From a checkpoint of a small transformer trained on Wikipedia: 11045 steps.
MLP neurons of a small language model. Each row is named by its layer, matrix (gate and up: input weights) and neuron, and shows model dimensions 112-239. Each number is 128 + 32 x the weight over its row's rms, rounded and kept within 0 to 255. Numbers have three digits each. A neuron's up and down rows have the sign that makes its largest values positive.
After each neuron's rows, "fires after" lists the tokens most often just before its 100 highest values on Wikipedia text that the model never trained on.

L2.gate629:155100099079154099087061107125122158093128174089156074157112096120100175127099211117136133092118161181117159095125119126067131087127086127139115150126106085162153160123139131074173115185134141090156137121150119146143110131111141177092130132143177140130137140160091144128095114185077087148122134132095064131140137142160134088099104182148170121142097168116155180094148175124178104168092
L2.up629:170079148124059058152128138097152159093143099139176127130106177101149084141142137175169104125088040207061206102107087157115083113113108129100073096084138124081154108166130120142163161112142108187109125105159170145114179130111108116157158071210124097089064090142074138104081091128127114155142105123128105160096112105132130122127094158133134131152098189112081129082206160062142121144133
fires after: "er"

L2.gate703:113165128061061117066086111144135155136154190129070116110092190147048115115124159156097056074095093120111134165072134142105196152152116174133131115093086196148119132150130182148176126095098116161157138140147123108151189143133158105094113120131214129085115126102160164114072124082069109153196163098157156099110130153105079111170161143139136121155143128110174155132197117187157132162092
L2.up703:095161176128101066153078136118130118130089120126079124110137177084109115149161190090108118104117157082126136165123141144127135109165112179144101129137166139121166092058119163119084148188128219119183176117126088129160165132074141120132091168163115127137152068132144112130175117154090139111150148080114149134109101086141103121115220123159114121128070130102112103158093121159126133156137
fires after: "a", "e", "u", "ra", "o", " A"

L2.gate187:106116133161235088082081139130120124128171075154125112125134132099124074167156104144121136104138101098114148145187140121132106121085114146153145137143142136110084089173184221165145085223107093158099069157136137129165162080043091154138125122102153079109073118089118165090107136111167171113146146095181100124138166124138136152130134104121132148171076142144152148089131118153108060079147
L2.up187:115097143086172078205113173156093105132042102130121120190223162124115133167143125111062172160174126143106104100142173126161151179096154100122103123090110133106116166130077081148124123149172084114091148138117155125110115099130123136112106093163095065110063129135134125205140189076116119094131140101153114126120092134093098105140150066118146091087118157123153108161111110068135109168135
fires after: " the", "an", " ", "un", "ar"

L2.gate45:047154173121116065080164137058179104119139104077088071072169157134118150087067092122155182147137150126163077149180137207072169078123097160137127170154076177095165089125145151148165125115125115147159174106098140115098166209120140113158138118098134126132131081175137114128182166189126125156156135116138138110124124104091107126068110131171102156165126144123143084143075147154157134112087
L2.up45:101134194152102161150165142065150118106115082119142132118146156105078153154087099135127095178099093116142109102164158142116195113136114141126118112150108145075178053153180148134143117148132162148130196114070169132136209125153141104099127100142109165129136136190174087151183209147126161144139157086151105152139122129099117192063135113175102176203136091180123089097087164208158094179195
fires after: " L", " d", " l", " Ch", " C"

L2.gate59:119124135084143110109059149112118139117046167097125130132053108083125107155124131131170171117128057121176122121124127138141093133129175175133115104084121068149070172119167122130151096100078142190083165184124080184180129105113090127155147083154097129121146116208102149164145118163116065188084123091146096071133087108180162131099165150131133110140154091106148159153161117129128147128128
L2.up59:169185130101166123205072174088112153120136125092142119152161150079125145090162203154132139120097099076122152049133067147062083133150130145116086136132118106135108133154091063099146064099102112174082104118156159145095113140113116098157112145112134125113076129192139115104124147129043101147132142142123134196136073085120168127118118117115131151121177107143106122116152120140129087093160
fires after: " M", " G", " m", "M", "er"

L6.gate164:080101131110123188141115142139165156129118151129094136104136169138122200213133087168181134175154123165146114171115164135102121108167110132097060140096127161145126107168128122143131097160061082121123159122079134119130176148139115138104171144131160146153147098145153111107131164188131156084154132131122158143126085122153100143149084144140142153151150072085190106160189123132180082071154
L6.up164:053106115092145144133187062138154134098139062136128139195162194181099129153108137132189087141135096124089086187113100180129126151182123115172101138065123180127128124138136107124147172092158108096179156138101122146198153113113164131090112066173083137162104141126157139152108138151138167115171108096150139157148154211133092126130130127129125114143160104049123137066112112116144081105112
fires after: "e", "i", "ri", "em", "in", "at"

L7.gate198:125113091102125149164185119184153110133145075081199118133134128125132092153112089088168157117110186140115142128078166114098116131070148109094184144137117096154049113131108142152062136063088123125154093130099070159152116134127094161142090131134137063164142158150118132138120173118078141120194089081119159152174137151164134136126194083082122117158173108123135195114154152151144053156102
L7.up198:164120111127113130147169126115137099147131109184093175146149170128154105103106164128205136175134178206141145095147160140108081103161025188077126152107080114181156159148100182102115151176105204145133124072108126073138114129147168170179123153162151146127083179158133110143129178094146115109191109120041166129089121163110148122140162102101099139106116141166140124059132124135138145157190
fires after: " ", "en", "Q", " v", "i", "v"

L8.gate669:159142131121119125092079127108206102154137226089175118157196136137123128112118137141159149070113186128100114105121118133151104159183107174123096146145172088101082114113094095142137129151076098196105177162131102129100117142083107131196110126105117123164152124092106104111131121139130143162133173106163155112088086121071045214093133138088145154123186146117095130045154150097136152128119
L8.up669:094114152123063090118133166167156147129168125121167103103109122103149110052127081105146155153096129130071103168157115142167096100171154148095090134130107119134123159161155144126119165109076136148131126138119148162137090146113060130112194162149101117166070055098148168119128061112122165139093120160161165057161104171195109136193129178095099107145119160172120140088114055134167185143097
fires after: "s", " P", " p", " a", " s", " "

L6.gate636:117081108115187138139098170168115141088126149116136099166103095156146117108146172093079117088130122099178180100123077165125131087101076152098104090114093157140125138183150160114111148137116096130079165131134154122148137153153095159149187149114165157087132141162132146088145080143128139138107159050099089127211157135110116117085180091112158146137191125103108196118122049079126123093119
L6.up636:105147104096136110156156149161131111131157099140087119109103129107140159139079066135131165077193102122149079121133165103115103115176168091102094177145124102176127131142135111149147140104063054084098119086147068143194171137144123095121066142122168121135062159068107172115125109158112118109101140081103169088137114117147125117140151119129115134131144158127101149082103136114166110172133
fires after: "al", "il", "ing", "l", "if", "en"

L2.gate496:091132142159192098132168110065111073138110157098089113087067140160144114130139072141114123096026130143117138101135135081160100135085158149146079122100140102136165107079150127150115130135138138120133171139073078158175129100135103169103138185107142145144115099094174164173096159128162122133156139071130143192082122122160074117123130107101158120121113111131127046112113117173115062136177
L2.up496:149129138132152141113134119144103152132091120134134096087171172168121149134126135105141140078101163114129144092160102055126098147099116114093090137169083089124156112125130114144114115136117128058104072117100112125168119155141135125139107138169175177097150082136143148088119139120138157133140164206053160136172141090186061138160121134090152145114019105101132067180150164169094136131103
fires after: " st", " s", " St", " K", " S", " k"

L8.gate262:098113152130104107081099145118120106094147089192167110151107172144103197165116109133163067142157156134124167126158157075174081127082144116133138098149158150136124131153161115159106184114156191115149120207095109093089056060083096166130096125112139130089152155147118107170155127140152131140171154068123128089144177106134200144142114114173110173159111134139105151165148082139122145148137
L8.up262:131141156149114118087128087080148173097150097092101138119157053094140086114102180115194147113148125086168104174139137108133128064136195128095174082095133165151127060142109125135204195086124117128136116157115109158138099175156131162081172185102126159125163104144145149102130129145103074134091139136055159086183143118147161136115070149105122109197114178182149105174149098127156163215141
fires after: "2", "1", " ", "3"

L2.gate137:065130146190189151095141100148097175162136104163155118130150188153161148098173111177223113074106135081179142155167077130113151096134101097154076128140104139082133099100158113102094145081144123114152126147159090067125192100104142105122123191155166121104057117097063113128103131121149154158178153102136103178120128096161118098104100140080113165042169118161125083147156115122075176142113
L2.up137:119148111177120165101138122145083102138127137079151106130165106142157084109111157136083147106142179147092111115122108135144191113137116160124093129159140109104244123025190165169135093147204136166091114186119096075127161126103117127150081132119087117100170089125124148131158115150095154139134105075117152113143134099150112070182143072123127143150052128127115138136136115161094117176113
fires after: " s", " G", "ab", " g", " S", " f"

L2.gate332:073153118124167126130169196149110130126112157155125134117073122078135181155097073127124158167123163118128116152062167151125166135091123171095156039132110152149156112129168122199165158139127151167123124159149135147149119120158105110126092172102127108124125092117118163216069125146131100125112100094169145094106079180207119149121107137168178099169115078139189114181135139117135135130191
L2.up332:127090186111167146110143166117103172095111112120224065158131113103124081088151128137134113104123070114111162104143096164096139188085122140145150115049135173147159164125128149096120142124168145114132120093131157147135082117100143157160126145118082147076124197092162110141062190144162113200146162161123129132159068129125094128167129149143167081139114137094075111120104058133174060182063
fires after: " in", "un", ":", "ub", "E"

L2.gate486:124131113031133140167124073078124106130174097135175115132108105080137112099129151148176115122079139139086122108132108192130126105170129168131076192052118155154226110071174081106196153128148178164165196088192114142178124179157097173112129153091176100139095120204131091144112184103157144169124102112073118106086186127154069159117144098104131186128139108083125103152143169070191135184167
L2.up486:171113122096118075129131118100152181101107094156137135110129159126137126140124141122108118167119176110133123178143077122145132137137206153116091156119187167132139072105184078202153112122062170119131127112145104069134139196177160134134141143144111077164114093175144106139088150158108183156133163127117145138216127142089077127177077119134112176132143148091142123088175140112151157168115
fires after: " A", "d", "\\", "er", " a", "-"

L7.gate86:153138142120057125140187107127177100151147156175190132172137169126125091118123093118152146070172133155057140096133133149104076135155150184066092153127111156107097117153116122145086113103101083124112103180095070113120113046083108138168151120135149129103085179154153065128151112144149095131167119104116192104176108137136100094121135128049106143087116164155096157153148141119085086176179
L7.up86:085087173190084124095187091144118174112151133126169098144149143092128098163068143153214083165104096114098119151153153113150112181162160206082105169127098204122133056151134143110118140127151139121174131167116107108153068114142107145170108075120191111170151135114146084135081178127165100163139071141122113180143122160157104104099138135078050164128166169181151119140126116110151099176113
fires after: " ", "ber", "ary"

L2.gate592:123101092093147123114159154118141124147139125142088111151103116111146141114184149138129164089060134088139145214160214143100124100178136142114144131092126158091095111086056081186167080120151166125173101112060136144166086092120144117128065187115157184139044114126123153137086110123140085105090105200137152080140151136115117060118126160097104156146127094117136151165108151115131168124098
L2.up592:117077143116147083113134126062093097075143078098113102105111110122109067124085141138165174162132106154114125127146146119104136038111088090093185118092072094066163119130121128144117082132147113143128139172155155089128214130169141102146076158110142067148149115105140173118168219141127153148147155166151119088099143191088022037170140082129102133112147117145084050137121097136108143149137
fires after: "il", "b", " G", " J", " B", " g"

L6.gate258:102160090124168105077118206144121169113063198087125122088099114102106094110055113077148189121115097162189114192145138057096113092113128144053162160096112074133126067112134136094115073121108119122173113133138117113129143115125130131102054088132194171113153113126176159145115098142090124162102129105125121143137155105123110066159071134098133105128113190117142107169118144229135159107133
L6.up258:112145083139087156078109111132141139148119142081120170122060135150071099091158147108143140141155159123125137096109123098144129152169104114059068199137097082207187121147180142151087124144114147160113154139150186132160087105137156162128127161055116131121120143143156106144203138110114133164161130163179104110123162132119124095077147112153116123096120171081119135173188096158125096112142
fires after: " G", " the", " g", "ro", "c", " The"

L7.gate472:137118118157127098135130133141144194156170107163119138125164118142143184162122113081120145099136157171168095148140117139122153120171138121132120139110147095116174152178103136175161090135135099127137156121162112186207141149168105102169090125119134154134191109167065119175096154232164142169115156159092133134128115178190175096061081139072136115064136149124115165070136123109097133212125
L7.up472:122137117149133068141113140109070145127136134142163095156119133084093158105157075157100116125165135180116063161063120131150099130121135116120131146121118169082181131173087138167195128073102153139135133138045103196116187132096141161172157125128109144153099074181103122130128144126144092111160041078148155110140153113095148165164112174152079100109134083170183115104108135129096141085136
fires after: "mer", "er", "r", "t", "or"

L7.gate190:095113173116163145171120164113140139125134140113120144124109087148120116148115122172136090175144122111166148139081145141077148131183132115162152164082059147110058162200019126138141168155068165082130116096061089056115118130126128169137097112109165132140190132140166118154146128088082134175103132140151112124115160139123106133137088137103098174056120173087133144144161195135147181104109
L7.up190:094093078133086157170102147096113092129124181141055153125075097116096100080098127112138101113109124124121125167116128150086198115204147085121142113126104159126114143107139153174081115117116097126099162119134112062175113172125215124125124115079171142161107165168085169123098163116166151108142136130118143068169139165098108161139051143153110113151114112139059125120128129124207139123167
fires after: "m", "ce", "c", "ec", " c", "p"

L2.gate8:172096185116094130122064132182166157150115085113147148122143152137175106167119141125118082109139126103082146142113163159135098171127091130105121093131103128135141104123139098153109153180113094119138156196081173090163129137173127096121157136146145132152153147088119127120139134101161137053066141128168161143041101143154117114168095083135174161146130096131207151159114129119184103170095
L2.up8:130076128119096149119156179091126147087093091101115172153158113115095118106118167137107107133105110098137065150139109140161152147040098099096150101111126162092144112102173109185133110145141091099089141129155186104155087173188139116132111120159157094110149047164141124168150146088152148122149172061203101095127110122173118219150095134147172158187166132094158153078174073119161142111096
fires after: "i", "in", "el", "a", "he", " le"

L7.gate259:113135044128126109087186128153144157148117079120071124137104110097158118118141098076196168116158131131192139111143145123127150164158054143159110109102096178165152115128122122153183095130150103111122154132048133099180128150146194163105094142103148142119126174183117078110096107196101126000126150112175125040143161133147174124101079156143066151056132157130160163080175112093120178129113
L7.up259:180142127065158111158060083113090110128147103095147132197150137119148167203127165165147184082117112113130131120134128158107143133144179117087191116119112046146090081183097157132108104095131159131101111092096137143160095145081118046139101076126075089159137144139109171129101156150118147119158095151121133104135104125109162154143172137158178154119115112155139101129162147133107178154081
fires after: " B", " G", " W", " R", " D", " S"

L6.gate185:127139117130174136151156176142074122106144155133164058120081129063098087121186141123155174145168116150135083161128103082080116173091125114142115161159166092151117185168197115177107107114150165128123164118165084163119124129163139110157118087142192164116106120188122077152160116156197113069153144088096140126133166105060103094101128151166159107102157186158142103115091176118127153072075
L6.up185:131134153165122134116078212176190085137116141121128046162088133129124128109134118090113146150160096110126139117153054118136171152105165128164128145163085105078057127139144110110148135186117132168165191163122094120078073123094098109084136175136138069099066140109156129125122098118132096149150095101123217151165121113123097160095116094149092092102089110110149129079131094062144104169123
fires after: ".", ",", "os", "p", "ork", ".\n\n"

L6.gate182:185101139120107155133073137109162111169104144116091071146109137176211156094157142097153143124126135185111077090098128088127164106073114144085166098161166122116134092143168079137144152118157146158127125166163111085179124154087153110143115096144158180095138148132131136135178149152142121143119169021160137114109065107084070150058122149131154142091062124063132184146122169110081072176185
L6.up182:133136081106131136142062156139097133070135152161160152134155149209122134112160091096145137128101154149084115134069163140097180134132100139100103089164210123156124103134123073119156111127120108143093143126117206074124109104120171135115115142142161096164159097145123053128096134148131128108101103103165069198122141099042106149089117089106140101069141105160170155131139084126120149110114
fires after: " St", "ear", " d", " f", " N", " n"

L2.gate262:111139141136173089100053162158165121147139146117173107204125120117082147168167056160135077070169070093163123163137083140116101109119095122094072075115081116159131156114070068134063156097155068126173135095088085107096119110087079157125078144142132158183165149136123156096191175165106153126053100117171113135172176136132073115089143096149102107164141106103116094103133163164135127135102
L2.up262:197105185134165124084114145161128130148128124115134131114138130154121144204129099145056121133149174059148146102119159145125182160159092094066103154162156108159149114130118108110089180096139133181124118115084133115127103118112107100128171151035140103149095100035165136119150126089173150142156150094142134124154133157135126087112125091072132106082118154161172104124180130144141168061150
fires after: "c", "ac", "ri", "==\n", "ro"

L2.gate542:136157142137195113127126173112153105158131097104159117107155139148135133152129210133134143143070092155137217152159133111058162146086120121122120091100137129092116096138137107160135098097116142136141137114123085099140065152153128071156123146126110148167148162112096106124133127112102155074135130088122146177119140079176045080125060100062172049138130125098193119080088104128121141116088
L2.up542:136097121131131133122127136122158132128133131177140151176134155156118121169098134112138091155171068085105147112087146126119099127102135134125180113189059110101137122111089132121111183183129131096123129144079173088102104118121180052132154141104116057095139149134186109099159136151091137162101182136155109126055124144126071144138168098129161177187137064154060134184087121118156198143090
fires after: "p", "n", "re", " con", " v", "v"

L8.gate415:133170130156144119158089141174144141137172127155147127124164066125107123144109138108153138089162113147111145116155120137173133133106117183068128107089123132135121043136153104127140124108138138150106188167133124090138124078119136133177132126116138187176163171174102086183083124100103154098101122172063101085173079155119110112097199133067167102125116122151081144070177109131170094141120
L8.up415:112119127133093073058161114081132094091020148117127139138099133085188104128094037160127129108180135141007164142165133119168088173124121175137115083159085126109109112147106104135135150143152152117127163144078132116148102112095165144124139163067147138140147150122141109163149144023167113127145139068068152150166103152117139098101075110128013097181094132115133150110162101118123090113144
fires after: " ", "ber", " on", "ary", "n"

L6.gate53:116108106147175114139187143070121100143066122079139155107108134132180180085144132131133138072152130130143142114123160102067135118095102134136206129175107130118163119109161099178152112163146195110124104123143153151138183143114133120167108161144094112151118081129129194130128175131132145180163101162111157118219105156088115100079153110134106092125081061093107126135136102148151121149162
L6.up53:123143096058207132131084165195127146106116080105147148182184123085102131125111169097072125109044107153135174179113177135120151071126143180211158126131086123129138072180135094137097122119110145142143076111137151137110136191140145104125116187116084148138074082148127097134161134134094115120125129156147200090102100086091152169064070108070136142096131158176153129149136062129116144101078
fires after: " J", " n", "ff", " f", "v", "j"

L2.gate371:154175136112152115054135083176148089125097159129159102116178171135125052165161128158090136192166152164164100130142135159127152132085168100098172100092113146104096176150109101088085093140141173128096115148087150170147111134138176098140117157126133126172136126108096134148126099203117135116154152164134176134184085108128112135185120092134124109060114073170104134130166081152126168155075
L2.up371:118163091116103179095174141142119141129105173119117148109117127149124074109110142168156078108152134132140177088135178128098065093213094113104186151053084154104119183123178082195137169123171157121162135105092116129143191124059088185078160118137199199111134101106106099134084116126119199108091173168090140082165117120116109151099179164106081194115165157098085106119128094129126087103115
fires after: " V", " v", " f", " a", "f", " B"

L6.gate253:156125152123125066103184132054134117098080084060133091141147096163085148080191141120128129156131164168131088090120127109156116173094094091172112153165154147175171120128111202105160147145105136162137067112151081102089115110125088096119127158152166162147151106106130158120066193139112144137097132105101130118155112127100188113110130145170121150157069132164127138041092156102159127132117
L6.up253:151104158105075125143134133138099104138116141106150134104155141078130152143153068135142102058132111093193067108132140129115104107129108077168174100120130183137152111152100123127078103114111143126114113124111103169123135138138055072105086085186139154085128136153125127105108097122157049144133074112043110134118164085095133145123194105145161115213123133131070118064142170139103119177093
fires after: "s", " D", " d", "ers", " W", "ist"

L7.gate466:146123140116080185079161153099162153161111127095131195180130119096110150224136118172111241161133122101091102024158120147159174129108145105145154122162102164138113109182177173153100121099071178087116138140111128128165119186144179117187093121140141178105107145152101118166100147157131121145134096112100093146131106131112117160139095150059195124136119155108151117123151143174113156121126
L7.up466:099086107090113153107123083120078144161128100090099087125147108135161099128146127148123098132181098083142110114151130090118082087107155115152129120120183129081144098101063170121098157128136154192083154109068101164109155108061114168183162077119128137154140140159132161146088117178159163134144135139135065146112094153167086121126130050096096104158108096134116132137112094152170143144140
fires after: " L", "al", "ir", " b", " F", " le"

L8.gate447:098166152178114154115104130100132155089113106127188120132157074146076137062196119168130072071148130126156147167138125106144156096091139114158181104175111140180091121096111123152112144149112154148106122086192115102114163136140154151104159167176217132080090101111092132115111143150132111139126158075066161134103155189160102151098063136105085082098127149154098108076074154146071143096180
L8.up447:102198112143118140115106106124125166091113121139099176137127085131093157133140121161163093125136153165183154137144099137115102118119097078059096151126135171173123124141069122114132126130059179112123081069206115147131149150113071059149097181175146141125153100160121132150166157114157137094094121091042144103108122147107166138094145156133109068079110158153165072152096152061134155095138
fires after: "ers", "s", " se", "pp", "o"

L2.gate106:106143110140150132129110112129070114164112149111112075104134130121126136121149148112087103124115110158159178147168098087081143073191208117142135134165155141117157176158141174109135120103132180112121149082151124102155163126149180137114108141082145157150172130090148059212134154094118053107095088108120193055146111112105152151139086145151133122089103159143126134064124180131177184185075
L2.up106:179192142111120129103110142142153144125094141156093176197115146101125121069147129067137106178118152126063156136116061192173095146138144124058189122177103079154166174087122140123095143102130104139100104117122167068135150142156148121186135123115182155123075116162131108108165161152135112164155156146123140163183124113157087104142160088136128074190188143152128131175061136100174127054163
fires after: "r", " I", "t", " A", "ur", "I"

L7.gate397:079104102124118093113138152151110054160155145137180148122126103083186107144115129072110188147197154143128112072070125108145137146146149133184113101135140223165129149132138112198135114117151162083176115134162147120083141129122144120082199149073097077149110079107112133119128158114078144088099148202101109163120115104129155142134131110118133166138074119119053134184113128172124137077151
L7.up397:052109088130101143134100084104169128143113171122122142167159104183173123118124113176114132145139167139146155149174158180167087111166078081158138170160156132190170097157144145085154099167157113065177115089092135109079093123112141084119175118121099125101137117095139140085147132172113139109090090191087113062073150145072236114127119206124140096133135065127140128142136127148221167094155
fires after: "p", "in", " R", " d", "art", " p"

L6.gate448:205123096105097094146130151112107164113129103119143072123141142093125185116117087107112092137143135155108077077083116119119116074090137171057098148130154098139103154175162126139140152106155107096055118122137071140110168126116091183061082160114169160149183166129149086005182124150080128150157150147114122128137187162142126153141071101123134168153124123088142102109119116208145160119093
L6.up448:124167094128093050145118060170108179132142121141135112092167104070161084187140076076206082096150125119116170109067173144141083107082084140164126084115123091125155148128130131149103185178176128165092108115132142119112113144077088113187112102091217155133127168106132113107159130049150149151087136123121114147122152132127125145126116136121117118118161154109138143123177100103187114095126
fires after: "p", "or", "er", "n", "t", "i"

L8.gate371:108133147144050111158130155128135134084124141057096120084094105042189092169120108143128134121080123175167124151178103147149144141125110200100100180145075107099137137111216124156121082178103140113149134124065142154133115125076141074126133165104147112074130153073108142136089132182196164179104094074125115137124120187119112106123098093112099131156132100120121217171185124158110104081115
L8.up371:176072110117169095093133202124174097118073135053156146160139115131149144100117060122191131112174152177156144093132080175169131113154148133124141114081159124159087114077112119136135109168112251103155163153165089135168122143082107094147131111117132172148109147153123166130131138123161144122097168153106089129114139129082157146077122155084137101098123151175127133160153165193132188124162
fires after: " in", " the", ",", " and", "|", " a"

L2.gate523:157147108157111171135187118157047052061101149178151158132077198139129070133158165120101124173095114118095126079069093200184166138126116123117143113158172136152141166121190130147130115081121127114111130148160115173142137134069137115120156172120129109113204184163116135103105094138071133110112079168074145150114148094157117140124202148122142101169186140101107085155090123118097130104104
L2.up523:112135110152109129121065120147116040142135163192138128113118206124116163165173211100149121158134080143101092153121157151123146138175177173133142187117145129165101170101099124151103135121148201158184092177077145155138128120106155103132090114094129134158153115148166122165085107148122169170132134139118135195098119141116194159107098130101087154134122161126136121127073179060123107103148
fires after: "it", "ur", "m", "at", "ot"

L2.gate699:139136125117120163165099168128095137168184102153132115116146168117134160115121100085139145063145138118165107097123101051163161124140095137154112196126147118164156161129111081114161139117171185165132137142137150110159224112099119158161104182046124118141132135075156127135072152146113151120070134107160159115130108152153131116068119169114133098067091082155148102104184131094144137178163
L2.up699:130099143120137105185118107159117166093087131128128134139148098117120141130136117142135130143134140130146142098117145133135126143133089128173159170181150154122196150093122103164102185184162105123146125087164189135135091187126115134138175111164128144165198138108120077118121132167116150158108122128148125127099116157165122152098171154170162079100119162154110140137102140045147152128126
fires after: "ou", "r", "ur", "on", " Ch"

L6.gate315:111105140148092104125067078119084089111104160130143124108121136142123149125078089126169126094152156165142121149037123167126069160096088123102180153153099067128156114140105144127152080101149152094108150100131159156152116190043149123137116110111158161136136136150120129084109116133044167092200119179098159078133113159128127094117120094134078094114124093131182094172106065177107119089170
L6.up315:148144070113115128158088212119088171103120154129141116168136102157113177144139109038121104108190161122133151152152129108125118126136071136084122134113154142086094105138134148157157122148163135168076083130113109094076107078137153130089128134175084076159225157123172190150111111125158167051108131192162157123142119158156128126131149090151063112132208190138096095097097087112106095111098
fires after: "ud", "ch", "k", "ork", "ain", "l"

L2.gate373:184154080149116115130115137146089042067172121169117106122117166105091116111149164154142054120113011169156134114152136090199133185088176154156164090087177098199115094110151126120137126123096139166121150128140134115167139146097057179097137122136176103111140149148114129126118142081150141100149137142126173121114191166116144147130098151056160059149138158183063141090169096114128160171104
L2.up373:147165085156164069144163096103066077118103183073094121149102169126084135146141114141096112161122158141139088140098119141135086108109126074089147156108123162086162168143155152198131149125139123098178117141124146080162090138091161132190163139071155107112115063108114089171135081156145182161108170161111130161088115093138126120103137116145120107107121187111101123164106142129179151133170
fires after: "r", "or", "e", "o", "b"

L7.gate128:087131143119137084091102106148106148089165147117163139138025182107135141119099109133140173116148144154132091057158192122093065108040063156163136152124131109127128136109131117105137135153077146094132155163149119199151122075141205175085118149155145148123177071140083096117133081185116104060095106100133169139111157096106120136168157083106208171130099148071177110145105157127184142100119
L7.up128:158166134162076147159127163126157102078126133148180126140122128162176117130094100122066078136102116143174107133190155062068161082119195086169142182099067152076060107151094118131111188131116090072113117127149158139118097112141196137106119139122159184081158131102106143139170112116106138133119148101149186094120124117104176128123128100088122106140102077126139142186146138079121113162087
fires after: ",", " s", ".", " S", "re", "H"

L7.gate145:122141103118186148156104150146172154114129112037134143165119117105097153124080166116139204168140165122103141104141168160111154077082106136099100132134129140134155071113156167137161144165075141142150113134130133121109150150124112174114107193120137188157131108149056131163071135134084139128129073147124097153102124144105105111153151139127149210117101084099132129192130146123138132105113
L7.up145:161075100103107144149160169139113151119096066144090111079169151111087149089146103135149143107114125118134155091094171119152177115066089103116133094113140136139144106096105105142131128092164134150131125116180046159123122159182161110138138127194101167143169067103077165103079112173141170110178096175113091179170158124065075092166128147074211115161151128121088084147138163129156120180150
fires after: "ed", " h", " H", " on", "k", "f"

L2.gate364:110111064115112137145094168101076123132166137129174071125092108144194096072115094057154188080168131131137118105173118165158201128080071061140171156176175143100160129144139130189148142129151162115204122105080084067113087094129165114104143145063174144129109095107148078140157117138104110154140144095126128186080142160124102132094095153130172132155143175129134115131087111099113185071071
L2.up364:133090090152117147120140094119154081184139142109112097123134114132128138113132092123131159143115131056129111120161167132182165147161153105127146140102153146071139119162135163104133128142110094150131091167064155072066106121204126092151148121045126101141169109109103099156161180110108123097141169090166140116087140124112102165080135123147142129149081149139134096120110159133152107147143
fires after: "ar", " st", " St", " l", " d", " p"

L8.gate349:120129131090154123078220129127112080152093114113179134169027096108161103140091143081145156131099126132140119093086149128147099126074105157137130150112075134086137150150142108092168126125146136139090146111075161071130124115124134150095120121125130136137128167100111115157150179127127127099120120169151191128194088160061132066172150136114150160196169158115145182130105168195158105118125
L8.up349:101115148156121123135098114151128138107132151143149130124097161093126165134105116105146142107121123064082079080146173161138137165112124159115110089114123168119088138143153119152051093110154170092169102132134125109061111080084124135158116143070168090173136146150077149176078128154156148105108133094159106144133130097044156100111156138089064173159159148096129122155115128118130080088154
fires after: " ", "–", " (", "-"

L2.gate370:164162114154151149178110180178148099107142165061126109119168122164144118147065222144084141144113154146141166121154125084057158116100148196116166092136143116096164161105103087142097077134153133112127101103068129110140080114122130074158100155147142121150198082117120079130118134134119109068149134155130117094155147124053098143105084127117144100098143130116145094130161125078093141103156
L2.up370:094181117126147149084101166137155127043101122142138095135109123126205062093097135126130113161204130148095154167143121126118124173161147157148130139099112124136119053090131120153135151070147145165114138077078079070103122142114109115130163163140154162109124102102105143121114153128190122102146121186149157098069104161201124146078189092098128205141103096113143140093201069071107123115125
fires after: " V", " v", "j", "v", "V", " F"

L7.gate505:117108116105157071141115157099106164128177078126096158120138126147080175137048156101165176070172141138102139121087089155127140168136158169160104148138134106088117100075116138169137131149179163155103097132177163128091118131159147135157111179119123150181132131137070126134090178140113141064106133116200107111153141120139092101122174101085104123192089192110132157148129141113125141071128
L7.up505:107150111053108118135167108071085160130112080168099088061142169160143153130137155106174145053144120138092120135176166116119163071124134156182167196100132093146175106145127164114109193097120141176152114107134115096176136227168146136129159147089112077098166082169157144130119088111158105075180151098105182116129132133057121133125131108127160120123151164136066132110113158122154149111145
fires after: "he", "f", "ou", "i", "ed", "ue"